From a checkpoint of a small transformer trained on Wikipedia: untied embeddings.
MLP neurons of a small language model. Each row is named by its layer, matrix (gate and up: input weights) and neuron, and shows model dimensions 128-223. Each number is 128 + 24 x the weight over its row's rms, rounded and kept within 0 to 255. Numbers have three digits each. A neuron's up and down rows have the sign that makes its largest values positive.
After each neuron's rows, "fires on" lists the tokens most often at its 100 highest values on Wikipedia text that the model never trained on.

L5.gate1302:127142102116109160143167137143123094141141120095130140125118140103123134122163122133123116161139150122135116159141112119146141099141119127150153104111152137131116116126127113161105144109108141091152099150144083135127095059135120138125154197107150124099143154118163153167170158142114166170
L5.up1302:154147113142129158130134127139148115175148155104116134123145134120120107177149139166136124158137139133116111161115122135117170132098105097114143151127120158161133128050142113164146128107127120129146120116123112147158107090131085106134135136103108123105154158139156153178120124105083124118
fires on: " a", " the", " then", " also", "\"", " NC"

L5.gate571:158149110133110125162138110131157192168137122096165120106154143115134124108108115137106097185105108144160141114148119090161145081111132143161121129142122084143149138104112148153140104146118091096112139103155193125081095166116086155091106119165083131101131101178156122103141107138127069108
L5.up571:164171135197105148127144146104142190163127127088135129123183123090166085130133126117106114184109095119120164097150121125149189103123142172148092114149132119163154099112135162139148142130133116119108157113138148120116127163163105167105169115148099123139164112146149118112163138143142070117
fires on: " |", " of", ":", " to"

L5.gate1833:074114113132090164166141074166119110087127133142077146123157116124098109137110154105092114130112146104108122102107159131131088180091166122145144124101180099121109144141100074135104163143080085139130120117136087111118150132107193129100092114184106096079142130118127107145072097130162131131
L5.up1833:121137130107159160149138124140099141114109081127159098077146175118140137122134090080108126121127125078135159126172121103131155098128141122093144119103122101125156112119161125154156090123150105137117132162139172109159164111094135096133172122148161097122109193126143132154090125126102125143
fires on: " of", " from"

L5.gate2276:136132109152124171143114137065120137158127139136134114110121132108083119129136114112131116173099120141094148101111121115161132153121138128137112122120140102063134126126178145125115139125143174163132109165105105160145124099126170099161188145109145109099156095105120144111120169113135088131
L5.up2276:119171117111144136178172115142141117133156158135164115164127158135107126142097171072127138137134148144078128111122110128138132161113101148086179152151120118118107116063134132116116132077130133114144067112120109132183134121168136167127134104112155092133135170104128118100113129121141172125
fires on: " \"", " in", "-"

L5.gate2106:147133101153141114126134171147151151143145135137155084163077088098124122098106134168139121113133142149119154128092136131105109096123154101114107146124124116123113114125111162171139144100127126125136144147116120172117097177096102124116172108122142136131165153143153107123171105139125171158
L5.up2106:098119152132129102117125130135102181160106146122145131203131113079141117134118139124087092140102142150153106212109138153134143142112137121117106140161141131121141140116092139108134128136092082123135121146118126198108125154126061119116149118134137126150135139110137110134091082128130123119
fires on: "'s", ",", ";", " and", " &"

L5.gate1334:087148109125124099101120143117156124151126126116116102116121113136110142071140120133115157114149146073117103134121108176113105083123128131132104129125109133118125105104145113151118128147133127163098109112111081127087134142123133119116119145115125111102116128154142134171162157143122101153
L5.up1334:080122141192115123109085148141179100108100142087138090157148135164112140049127110134129142094133137122120115131114150188105123148147165086111122139148088149113095110132158153126153114130144128156126094099109138136104127148148134098124119145124130149130119154120139117142163127145165101164
fires on: "\"", ".\"", "s.\"", "”", "\".", "”,"

L5.gate553:114161126127141150098148139122159186145128076143110139127101134126110123150127178084119144116150108105102138132136137167114131110121185117166076135126140186122076161123170125145144098100102118126184162114091080150119143084134089142132086107144106122135117094142127102110134197101138116178
L5.up553:118098149125147169080145125131144151171119134146103150081089107168122116142120118111140133099111119116099168122133127142124121118128154116179117136152160148114116145103122132178167089114103094120193130121097110125128134105153132153144099072109107122115106111117109114137152163125123147163
fires on: " O", " o", " federal", " Irish", "el", " local"

L5.gate1107:119087134128129165145174143123147139106098150059134146141148141120108122113112120107114116115122130132108110141125137129154109136125143092105130119096169140127122113152104132098115099065092128108140137165147149134163150124184130144138133121162130140140155120156145138121165078120129104116
L5.up1107:159135161117082144110115116163095122104138123123152136126189116116119146122110132130107119134170097128100173102137108133161155118108147130101147118130131153108132153163109141135136108147135112145124103118104112115160149098189140142118138164104144128126136144132155158151121125122105110125
fires on: "c", "il", "col", "ul", "e"

L5.gate2758:074141119172128120118129172143131174124147152100084101164162149114182137109132085142122146136123163117145142124112128122148124171104121119145130165122129095185177125115172145146156132131131145100119159110126104111085175134129176160145138138133137156118168160128131122114106158167116125145
L5.up2758:138102179138123122086139113100135103117152160148154140145136091064101153092148145130159131167137104117096096094108197150117081138095136132150142118132106099125126148177183077135128128116140160145102146163089148140141137116172094123111150137131144157139174108111130136159111167134091119119
fires on: " for", " ", " |", ":", " named", " Score"

L5.gate1252:118155161146133109094174116093095139112098093142129098099156154067093134141134162128131107118087144083164140106144091093134158149142121078143162149091150123174129158084107108091131160162115133122102108133190113157083131123132108144191108168136117072089127128128123143113167148185132124143
L5.up1252:158128099080170100140146106140122148169141157134167124113109126145105138137155131132136152120178140149140118114122124116138134142130121107152119142156138159139124155095160176118136127145140153144135141177170136111138128174123119146115097141164089074127140130117118141150108124100120110122
fires on: " |", "\n"

L5.gate1749:132098169130134115086101115115144163107115154100140133109091101114124162117122116119153077142142108121102096144146133092160115156162152167121089102092139109116156075102112146144152110146132134112143101130129127173123109129109143162155144111144098075102124138142114130112122144114171147114
L5.up1749:142121130140157071124132187106137128111135125129120130103098109157126150137137093149135117125123115140100156137107150098125148163147137140136126114131111090137123146146084089143136141119111104113105138117131171111157094143126104107141127090157121096145097110104121137131069151143141140163
fires on: " 2023", " 2015", "l", "h", "ig"

L5.gate1225:122132146128179130153118097130095151134111156062104123129083117162114048138186149108104151098163189135077175106102138185168116110129085122148111139134158125078112126130090128123149132131112141109129160115101118130162053170112160113162106115140102130120127078119105148143154110152124122144
L5.up1225:138157108117123090121164124091169126127168171126151126127133122141159089116119154124138153127110134132152072137152170124139120141130144149140142142104112094103101138147127113139134091142102113150136113129148124139148113172133124119128082138127134131109100138121169112146110086142171141123
fires on: " |", " of", " de"

L5.gate1311:117107118126136112089135100175134123135120111135154125114145120106174148130162117155149156124095122090114164155127098123154118147113131145091140089138089138133176118176119108163149133161123090135163131102137127136116172154105140104106124133129119104093160107099115206148116128115125165089
L5.up1311:149099139106138143143162099152119113114116124131117145126160182126092086111136130177107126097129185089122141145118108128113142177099156131076128124103100131183128119094155163154123169103115117123151113149094120121141151137156144150101106085143110125113141158136140129107147130083119165149
fires on: " (born", " born", " released", " opened", "Born"

L5.gate660:136115135097140132189071126116152086126144143127099170115176116130124140123157109157154104135118112108137150137153119098131161125137147132145080171117113114100126131139146125143128080153136114113153126077111133121111139121142129088076127088111104161090120125120136128140117108140148102101
L5.up660:074110131117115117125127160121162100137080151066130149097112114135099143141119090141120113122144115189139098101123173119156109180145114168098141148160131079176110165147123083135142133120148178156141147153134168126133155122156088155124141141133112124155119070152118138116093054153119093112
fires on: " and", " town", "on", "-f"

L5.gate1070:161133107147197105135128108135156106144132105115118114114103173148146151186097141132144134118141141177077129118114122125132115139104151179123132114093090115106121114113154151104161118119102123095113150120117105162119116179095143126110143138118146126096121132143117150152098093110114128132
L5.up1070:157132172124106077132100125139128130164162184200120125118131126160096099157088147089096157157141154144123145124129131213110096140111107129147137153136143122127135127128145121148118116097078124147124141115107143093147134144116127125139140146117134113147133112155109116122148116135114147148
fires on: " and", " or", " at"

L5.gate1620:108095144121199113115147147135108141131125186109137122110132125139142130125120115112125142087105192157157133152169096157122129085133139138113123111124146100111162109148140116150130135112097094117159155139114122115108149111112132108163138112137114115132115114146087180119133135071154175130
L5.up1620:134127134153147084110127100141123125075179141106137145141122107160180138152098097127126105143109173147138153100159107140157164112177170136114099167127141071086148123136122142147109156117122102168111154176086139132140166149159102097107129143162188125176111124129135119132136091120129141165
fires on: " 2023", " 2015", " 20", " 16", " 1994"

L5.gate703:107152125170103139127102156139130095097155142102156092133151115095115118130111112101140133145137148129129100098096119162129152093106120121135141116137128116130111140137134135113101119117156169103132141123113133122106142104155136140144115102102120109114153141147116112126118097066146132111
L5.up703:136130112125179106146134139155053111080143108134167107090168134163148076177153070083108089136107109130170142124151159142143141103116149122106100150158125112098132134128151098137139082134109101104140163113135174157134118154143128135158130136144138167135141135158119093099151156140147154082
fires on: " t", " T", "T", "oin", "N"

L5.gate2056:146067070155147143119138111134072139111111157094140120103112124140135147087126145100095144140088153175111101122115104123125103112166139146132086125160137092129124131115132116156126153129118137152097094117072083122118147170111112136090172134098111151116120066112141129115108146110103150120
L5.up2056:136084125135142156078136099156119120129145117115110082132135148177160134099116107148163127138120086140103141133070142116166107125149139127139116177127146098141120150123141141129090123137105140120128166123103125134153151100111138095101126127104106112125153116149130118117173117131121158124
fires on: "\n", "ob", "ot", "rob"

L5.gate959:095124153129154076116119131115158134117107119151138155139083114108142121131124137097122131128175076128140090132123149141149114111158142157149138110151147121143143117104163077178098132116171104115141143123146168101107122131144145125086139108117141130101152085138128121166099117116074125151
L5.up959:111089128118122118169106102153162133095152141106119136110097148108113136156117142116118140101148145116132103123117148159101140127162125171091120106138159119087102121142121146109141122099120131156173128141136141086157079146143123147112111102121161122136105107140130134152110157095142106134
fires on: ":", " of", ";", " as", "|", "="

L5.gate1834:129120142163130141126145129130140122114139109128165137111115172113101114127098138095154149163115116113124125114170088112144143130138106148152140156136149114089134120109124096137095125116123140123176146118151099147134106118119084122144114140141146125123144071133066143138125097134147134139
L5.up1834:167107078114137132154115118143094153082133141078154091124126131096066074147122135122144104118143140135148095132099100102137131151141130137109124181116158163137071119126130144165103143131117144123122105120149117160131124097101116097147108073114127110104105139115100181115156158122109154144
fires on: "\n", ".", "\"", " as"

L5.gate2411:124161173107155090167126095128123127110144148116101105184149170140141075114131101102086127127169084151133141119085110091126139139141151145149165103091119136135112139146145149103148147130152132063131083114132102103130102124162164137083113118125103170144120131151105100136096111099135116123
L5.up2411:102191135146146143141112145099122134104139149142120081134162154142114122121118085128103143125132120139110124096134123066121145128145137193127150106101140123108120142167125166104133168124158161088168099107157144130128086152145161088103133087044109146149109147120151115151129112131165131098
fires on: "our", "ach", "ir", "ch", "gl"

L5.gate1949:086102103208137151118121170141166150104168109118077100163166106115102085141162132131128118144155158108173130116130160109140140146133152135127111167156131128121089150128162141096139131121148140131123187128075126085156139143119156101163094123119113133116119113108113117166123084164144131151
L5.up1949:101124124112137130105125158164141113152118089126070148172145116119149118111145138175142117118123155156121135141123119162173128114132124132122098165139135142086137116116102145109105180092138144159130175144146121143147130109146155155135129131106094092155114112147139136165097143099138185144
fires on: " which", " including", " —"

L5.gate2569:114155123142078137148074144159156133148107109153142118144148115121125133094142136124160122112097115140140138101160146139137098091098149140109120094131070121147116083078131117136130119174125134149106072160127124121158141110153119101116128127101104187132109109125100156127145135195160111136
L5.up2569:160107108111077127109092105136142134200130172117109180124138144128158118126112120131103136154146129100113120148168196156140107074114171136126120125119121131142104116123122123146119089153146105125122122150178137099092175148104117071174138160122104134150128120154175122085145171115116125090
fires on: " b", " be", "ap", "il", "arl", "arc"

L5.gate235:118133161108110158111143152115152137148116126140127101101142132135142126104099133159143133126158169134151105141137165088068136148115148157119127120115152137142126121087100167122128093163073130123107114079139089092097141145091101167174141099164135099105107068115066119108124120110114142145
L5.up235:126139089119104147129146128103158157161079109136132133148072150120108078156160125126114129141120154153153149130150111168131140133167146162135098154130120111139172119093127129136109145124116098131139094116082159169150157129150113132105146159121145127119127179124125182135146138157135124138
fires on: " of", " (\"", " most", ",", " was", " as"

L5.gate2776:158134141128125106139153107132110156116205130146116103127108136119145129189129153110132137128127096159113142118124146109150187108116124166145133145167109118182115085099114101143153181157166123135181118147136107118127176125115142116142085136125136181104121099086120163123150139153105132132
L5.up2776:119107108130103109115144128125152163140149145126109145143117134115147086145088106125119142111150136150122164101124080095125134107112125122140112109145137104114104095156097115137128139118123145138115120165157166100137169080124093087116120122114120149088143066138115141077120089143109131082
fires on: " as", " As", " P"

L5.gate1044:166113110101103111193123110126119123111068117126120104181095142145105089141141147112131134102117125120140136142122118096180112172100125092115128150109094130122107103116113098130117123142092120107089117153137169141180097119146141141119152137126096142120093093160144098135176152109130140130
L5.up1044:135112120080092123145195141137133123116143134114101122094134143162136132080105113113125132160158113127133166134124125155128143135156165126155098105135153176134134110123103127140135143088170153133103121154148155106101117126114096148108112146138143097104104129135135098100147127167113155109
fires on: "er", " of", "le", " for", "er,"

L5.gate394:098076117147125101158108147142147143158099092111185135153181113144148126124161110129141109132089123104106145186154128101141131092166159114127128090128139111103115076151130148084122069099138042124187128121104161154176090152158116163105130157135153141106111154138128134168125119159100098129
L5.up394:051144119105085153139117180152118102125119119068138099153145127112133093146154120117137120099120106130145161150130144102160129170141093095138106095155095132138152120131113123101138138111152133115103091153144089142139154148200137090116159141128171123133151142153123109131071135118104145075
fires on: " to", " |"

L5.gate2487:067137110118128139092151101141110105143117125107153147112120108122123106151135178101135115098145129064153178123116133116145137165117143165103120117100127118163121116124117146114143140174145162142101087157125118120146148138130138152178112090077154153084078097142138121108121148142158145158
L5.up2487:129130080126147107119112129084118118133122118144085098107128164082110104092131139124153118123151142165098129095153103154153141096157091131130149136134142151113130100142149133105122107112132090134166127116115112145143086129148109175120086128147155160160119108134152123092091113139104132190
fires on: " or", " and", " than", " need"

L5.gate2857:153108097107120137162100117120110104131133118098105159124140100120143126123136139163162090130101130145149151135105126113115092116147124166143117117129109138111140132142124142144121102101141177160146139148100159131078113132129185115136101155101120115132151115145125122146126131084146127094
L5.up2857:095127148149152124111158128129144134099109117119124089117099115159127077126111145134107116144224130151172108112153146082121112134173083135112114093157106136126134156135154121116143165114182129132134128177148145135143161153155151136131137156098146129129096116072109152096141151124138086131
fires on: " his", " its", " their", "x", " her", "us"

L5.gate1943:115108129138102132130136072141137151155168122080134120117134137105117087108154131085130092122159108148143156120129130122094100085132123114131121135098116118154139138148119167111127110108108097100133064143139099098157102126097132061076146111145124152147119164130134120126105092153133151137
L5.up1943:052110093118139136145104095141136149128171178149129117092136112100122115144115144143082106158156107105125077166135102127116140098152150115135112121101165130115083134117129157085181138152130090164165095158157110103143161149146159134123159066101144091127159155139187130131118099128149183116
fires on: " |", ",", " that,", " appearances"

L5.gate1502:084103122154159164128121090161136148135115129121139102135124155151121135126142122141108153107112131128153126116149169144151137117094152124142123093132110134160145139106139135128093110136129119121104143185129133106124130098094147117187104139100189081092093177151133115102120166086132169086
L5.up1502:149120083142143124124132078118136141077142112105128092149128169114160132166095113139108126115136140141104122111115122109152096111126128113158119130102159169139137094125130117084136122175100107105081151080157139130145144068094119146111147088111166093177181108111154183122114139118120146090
fires on: "\n", " or", " by"

L5.gate2274:091137155112088111134096120116146149156147126139129106100141142076172099151101136104126141109147139082130139178134123117139121131130132117131125135148155093097160126143130143128139170100106118117099123116113158122164141085162155066162130158121143082151128149135099115179107125143134109127
L5.up2274:137143136066080095094119135154095121105139145142127170074125144112163121070112085120099116087157110112157075125167121121078141100138104171159153081142133127158110129138096097128132135147128103135110151136144098121132172104160143115136132116134135118126126148132132138091100111174147138188
fires on: "'", " City", " ", " Free", " after", " from"

L5.gate806:135129084133118185115131126119144128141133196100083143112132126103116156155105109117143123118108113118136106186140095116148104147145170115130073172127118162155095114119117133160132081132130133183165113130159134136148135119129098158088133094160066140105144090142158154128140118153129100152
L5.up806:133144120131136074140123111094109148132153132155131099113113107134099088134150096116181137118131141098130112141096158111126133067105126128143127125100116103098177144118120140158155120158136113157160164099095123103101153096144138140127114140120117110163104124127115112148100154128129177107
fires on: "P", "F", "M", "B"

L5.gate814:112132118115109121105110114111112135115127146131104116164095126162162155150159119146139130135128145155121154118087115121109114143148164093132146139112099127120146161090125157093134103090138113139131123148143102143136113177109111108129166152121113103139122081139142110121120174118067138138
L5.up814:136109085094125080129161128188129124153121105134083130155101105122129116101109132145100136149112145164144155107097112149144167169107163121158136108170175160100141117147144140130137138132130132126127117168143143131122153082135113111118131103122077125148132119136169159075164151127119129115
fires on: " ==", "|---|---|---|---|---|", " ===", "|---|---|---|---|", " |", "|---|---|---|---|---|---|---|"

L5.gate486:139152086120150129107124125150139099148140145132154136113137140138150091165079105099121140167099140096149152102153135153089130092175180116149105138108144137131065087145145165137149134158151122143159122116093172139106160133132137119142075128130083133087177153138096150160140109091146154138
L5.up486:120138118147159143105112107131153116112146114125145136117128150153147148106130145135083103141151125137133143129120097100118163121123157121090106126098141116135110101128119187158127130080167127151127150138105116119132167139126115104150174153132161167135184125117113106149110104037158132150
fires on: " +", "p", "v", "é", " -"

L5.gate1853:105139141130161122106121098118111117132163152130117063103173146118123173107142128118123160077078146112154098094140124143109095142133128130148126167124085104103145156083144135132116139105120097141090093128161109143096152146117119108102150146134128155112121095132104130111079125139152145057
L5.up1853:094157148080154117077123115144113112128187146152138083095120113081092155093157155099100144133068158112120108110123128133137104126107102145137130123096135103140139184073171146128143161114152096138111067167152141156139132158113130126125142118129109116130151113127115089119095117125143120089
fires on: " b", " g", " disp", " |", "-g", " (p"

L5.gate2564:144140104126136137124131137155165144094119166115137144113120145117126131067119131123112152142168098183130102093134131135140155120150161179094125127118140146159112128089136108132112118162129107123102151081075149115109063110095154130129105114104143152127104125123092146183148130155079155135
L5.up2564:138116123117151121179122109085114096086076143149090152108125125117138151135114121136128118146113131131083134116123087146132094149106133143107117147100125122099113155153125101130168126167097096135128169186124104165144168130142152101109131153122143148142137149137143099162118144131118162114
fires on: "r", "ra", "or", "ar"

L5.gate1888:139091116129079143125118094108126152135088133131114123122181157131133181137133098115168147122149130150098119146148155099133151139127134171135149147155149154074124137128168137128094106131147106170183126083133145104133142118100069097119131158116108131106165149128112119135086141118124108135
L5.up1888:127126126150085139123132106107129142098117111111109130150099158133115111135109129150165087120136104121088122111150148140148148118143167140105131141116157134117138153094133126118135107121108122147097144074102127098130140162139158112111147123097097130124135149130159124159096172105122152117
fires on: " the", "st", "–18", "ad", "-"

L5.gate448:103110130129161144177106100153152175141145105109139130161111148142125151155115125132149114143093161149106127147107108120138125105136131116164118149115098097091124098117149160144124144184092130137151157122107136104107141144158129112135165106153106141125156130111150102158171120114125118172
L5.up448:126104101110143115143140139127145153130119158070082127140101104109111124118113157127103103118143144088123132115100094127159134137095070131087115119090099101124148109103178116138097129142104119160161123102133114131130143085130067119126092091091119128129102086147143139110123116154150102153
fires on: "-", "s", " he", " to", "l"

L5.gate1935:121159158125105130075122132115165108139129131130127102126187136127121118123176111104176130091143150103047115146132119173141129128170100148085106105111141093102124122134130103134117107161155096107113147126138101099114123115158141136126116146129093102100145130128108139127134141141101114139
L5.up1935:128133158094119093133135176158094128121167119096108146108173135104090145075137116111144135125165117125099126130104110125158112174164130134108132114141130086115173145082150117121145150127154148093165104137155125143143147159127132127111132120143116121109153131083117118093155149116128136080
fires on: " as", " is", " was", "\"", " a", " an"

L5.gate2870:133160142126086145120110119186131116120167175114119141145134149141151141158101093139135143116160167157142108106113169106122152112167133123166084105148118066133136101144143159139119096090139093160184123117144115145124146172172156112142116081170150164115094136101114061133139118132133112133
L5.up2870:136142132115141151115146138130147137127104090125090127136128131110128121135124127120115102172167146140120145077159123107125149143087148138102124143093146150160133114088144124152140122143137097164125149128138187121118095130093141150134122102138123117084109157161116105100160157147102100139
fires on: " number", "enc", "p", "c", "inc", " of"

L5.gate2275:151125155123115116147159113165140122099133131129089174124123163117069121120165105100103143083111112123109125174115130081165124128162122107111084140136149125123123133101107130128170121182106148130156119123133135112100125076117157138139205101101144130128101103152135113172129130163154115155
L5.up2275:127117137122146111166098151131143143101159125146116146074113133170115145154124144146103120122152124122146127142155123120145113116135148144101134148155158112132164089104127116116126137150139133159153140151124195160082113069161125174156193100127086121143130102147098129155105166145151132156
fires on: " |", " /", " (", " 100"

L5.gate2025:127120152132134131109147111100126112122124114128131147123134123161144084130124149136110155161144128078145091119155137103107126157145169142143114110157130107142098096187128152127121109136132140119131092105142141111088139143133135086161109121110124095133074123126082153115095142139114137119
L5.up2025:113153126120096115153113106151127106150108143179092125092132084143100154110129105161092158147151166165166127096113133132130131104115128164148135159136116080105136080127109112103142083141124203106159102148123145123085147146120126122132136107124131125106118101106146130142149142195144141111
fires on: " as", " by", " by:", " of"

L5.gate1209:150079128098096129139147130099112153121148124132155108145082111163087076120116150092134108075150137130152139168095107129140083153114102119172093168094116146187137080096133149118089121141115142148096103090098145121142151148118126113114131126133145116126154145104147102094073175137157129131
L5.up1209:143149133127155101144128152142137151149168159150121091113104136136164127093109111113138105106116106138170106176108097151157108179149172179122126168162140113104084136135099156104125138191140146102103159126132158149077143105149130097152125051131052126134137116146133147087181122129166114154
fires on: "\n"

L5.gate978:069142139152087103095112142131158092098119171108163159146132109148138104118165115097134108140077129176138105114119131129106121076117075143117167121123137125092100141082109136103140131129129087170166120141133068129100107133126116150128127102136169111096105135151133091128129191102105114119
L5.up978:095127158118152128106104150175129098091106151103127092166133129142141093130109142145100143082158107175140116163152116101159144145075119125107110091134131123112212129145120153096141123139129085170123131116180105140138115153118106096130138141124109158133118128107160103118156131100130172137
fires on: " and", " ;", " also", ";", " significantly", "ic"

L5.gate201:153160136148167144128133154127111093153156099145138153136162167103128080130123140182125127138126101097110103113139144127117120116122130105155156143098127118073088122141120177140138177129152140138144088149106134120119113133126122120128088158172147132099133092112120154152152085129122141092
L5.up201:110157140144185128139107131123142107091146116141089141079153130164089148115143164121173098142142151094130127158103141126117133142159133128140156094112131141128120139154151127098143162115141146115125108112121189138155084097118138124146086147115090135120131128143139121129142108126143123162
fires on: "\n ", " reported", " left", "78"

L5.gate2591:147136116136138140092172162156121137101170167144124135094100134136152113131091150132130130069108150125092107150160155085130129088045108144113136160115129124171128104136093092114116124141117125171169125139122167158108134155069077083096095129152118124090126123116145120118127120115136122145
L5.up2591:099147175118119135111090160128076137103135120087159115110118135135139143114140149140138104137124167126116142106124111197118096091148129166137165167134131144186160107116144088127126124098074118110124121107136114118151103115096127148165120104156098162167108124172129152117129135156119129135
fires on: " Division", "th", " Brigade", " Regiment", " 1st", "or"

L5.gate1952:097121113094095119113100119137094105104117125158155175108135132142117135170185139124140152066123126107118166134123137154115107128159129114161128103084140142113138139091183145157184129115140099152134163105096112115124131098134159170144134157102101137177144079145125127086114166130125145107
L5.up1952:121161153106155106160128124127118110149117148142110127094150164145116073144117103132135155160137111146165131120156136126103138116197103121101080128165121135098128137146089144164102123096148113136129110158134137127094104110108155157130114197103112104084117137098138091128103135118137110133
fires on: " |", " ended", "ings"

L5.gate287:102128134108114113107129134082151117117116149098118113167112150146079107156106160181139097138137158158132155127112134110176128113122110107150142157096120113172090154154121140134124132121063111107126148119163148125134145150133093133146126128180125131092133123115139090119093139144127156184
L5.up287:115167084112107151104160168105120112116148144091104147162101173144109112159131162120110113117155129121146114179128092134149146093098124076128107152149142130166084126147108127111106121154138127102152170102121154118137070109135092101137105145109107114106142126151118109146115131106135166170
fires on: " |", " who", " later", "’"

L5.gate1687:134079138145126145159097150120180137132160142125091117099143162136106120110130154121142084119170139074122073121127154136137120128130150129118117081169128119111117139092138098135153141117141138176125127132139128172077131129119129125136143062147106159106120149121124104113169086113130141134
L5.up1687:143152161135164162114109115141137114163110128109116073110138152148121130094132113134141094133114133149138107128107137162120136162112147148131152140121129101159151129156129067135170123123156170142140130121150083087102135157134131072145150114133157135142136146125171122093147144068105140141
fires on: " that", ",", "\"", " that,", " of"

L5.gate1340:121088157152133146105118128152126099118147143112153159099137139128102123107163125122124095152121185162120093133147161177155101113139141114177091155112101153127128085132107126162137150100128113118148110125098131123095118146125163112105142108097129112147143140073118150133160159159135097149
L5.up1340:079140141119129129106155104112177131146138158103109158122113153141061130121108141114141150160127152130166115152186150108139133109149129115109101140140106139159135123144128118157123147131115143103153123162125104106128138126157113136093092105131140147121109075076145114135146147091150142145
fires on: " of", " as", " under", " among", " India", " out"

L5.gate1958:151164153129120113137134160140149159105186114142072106130125172087147146132143168113156124120126128149137128148105138140161145133148127126084087141154114104154113106126122125107123148098126164150129086102140138076103159129157140136192108121149173161125150138094140149136093117107102164144
L5.up1958:092126099172140123137108122141149147111099141101123124151128165153173148136109127135074137137097141107110116081095157111120150109126105154100106150149135127157098138082131164094132109130152122105116108107146107182146083114194108139134125119127122103133175126131148110105097151115119123102
fires on: " which", " will", " would", " to", " part", " not"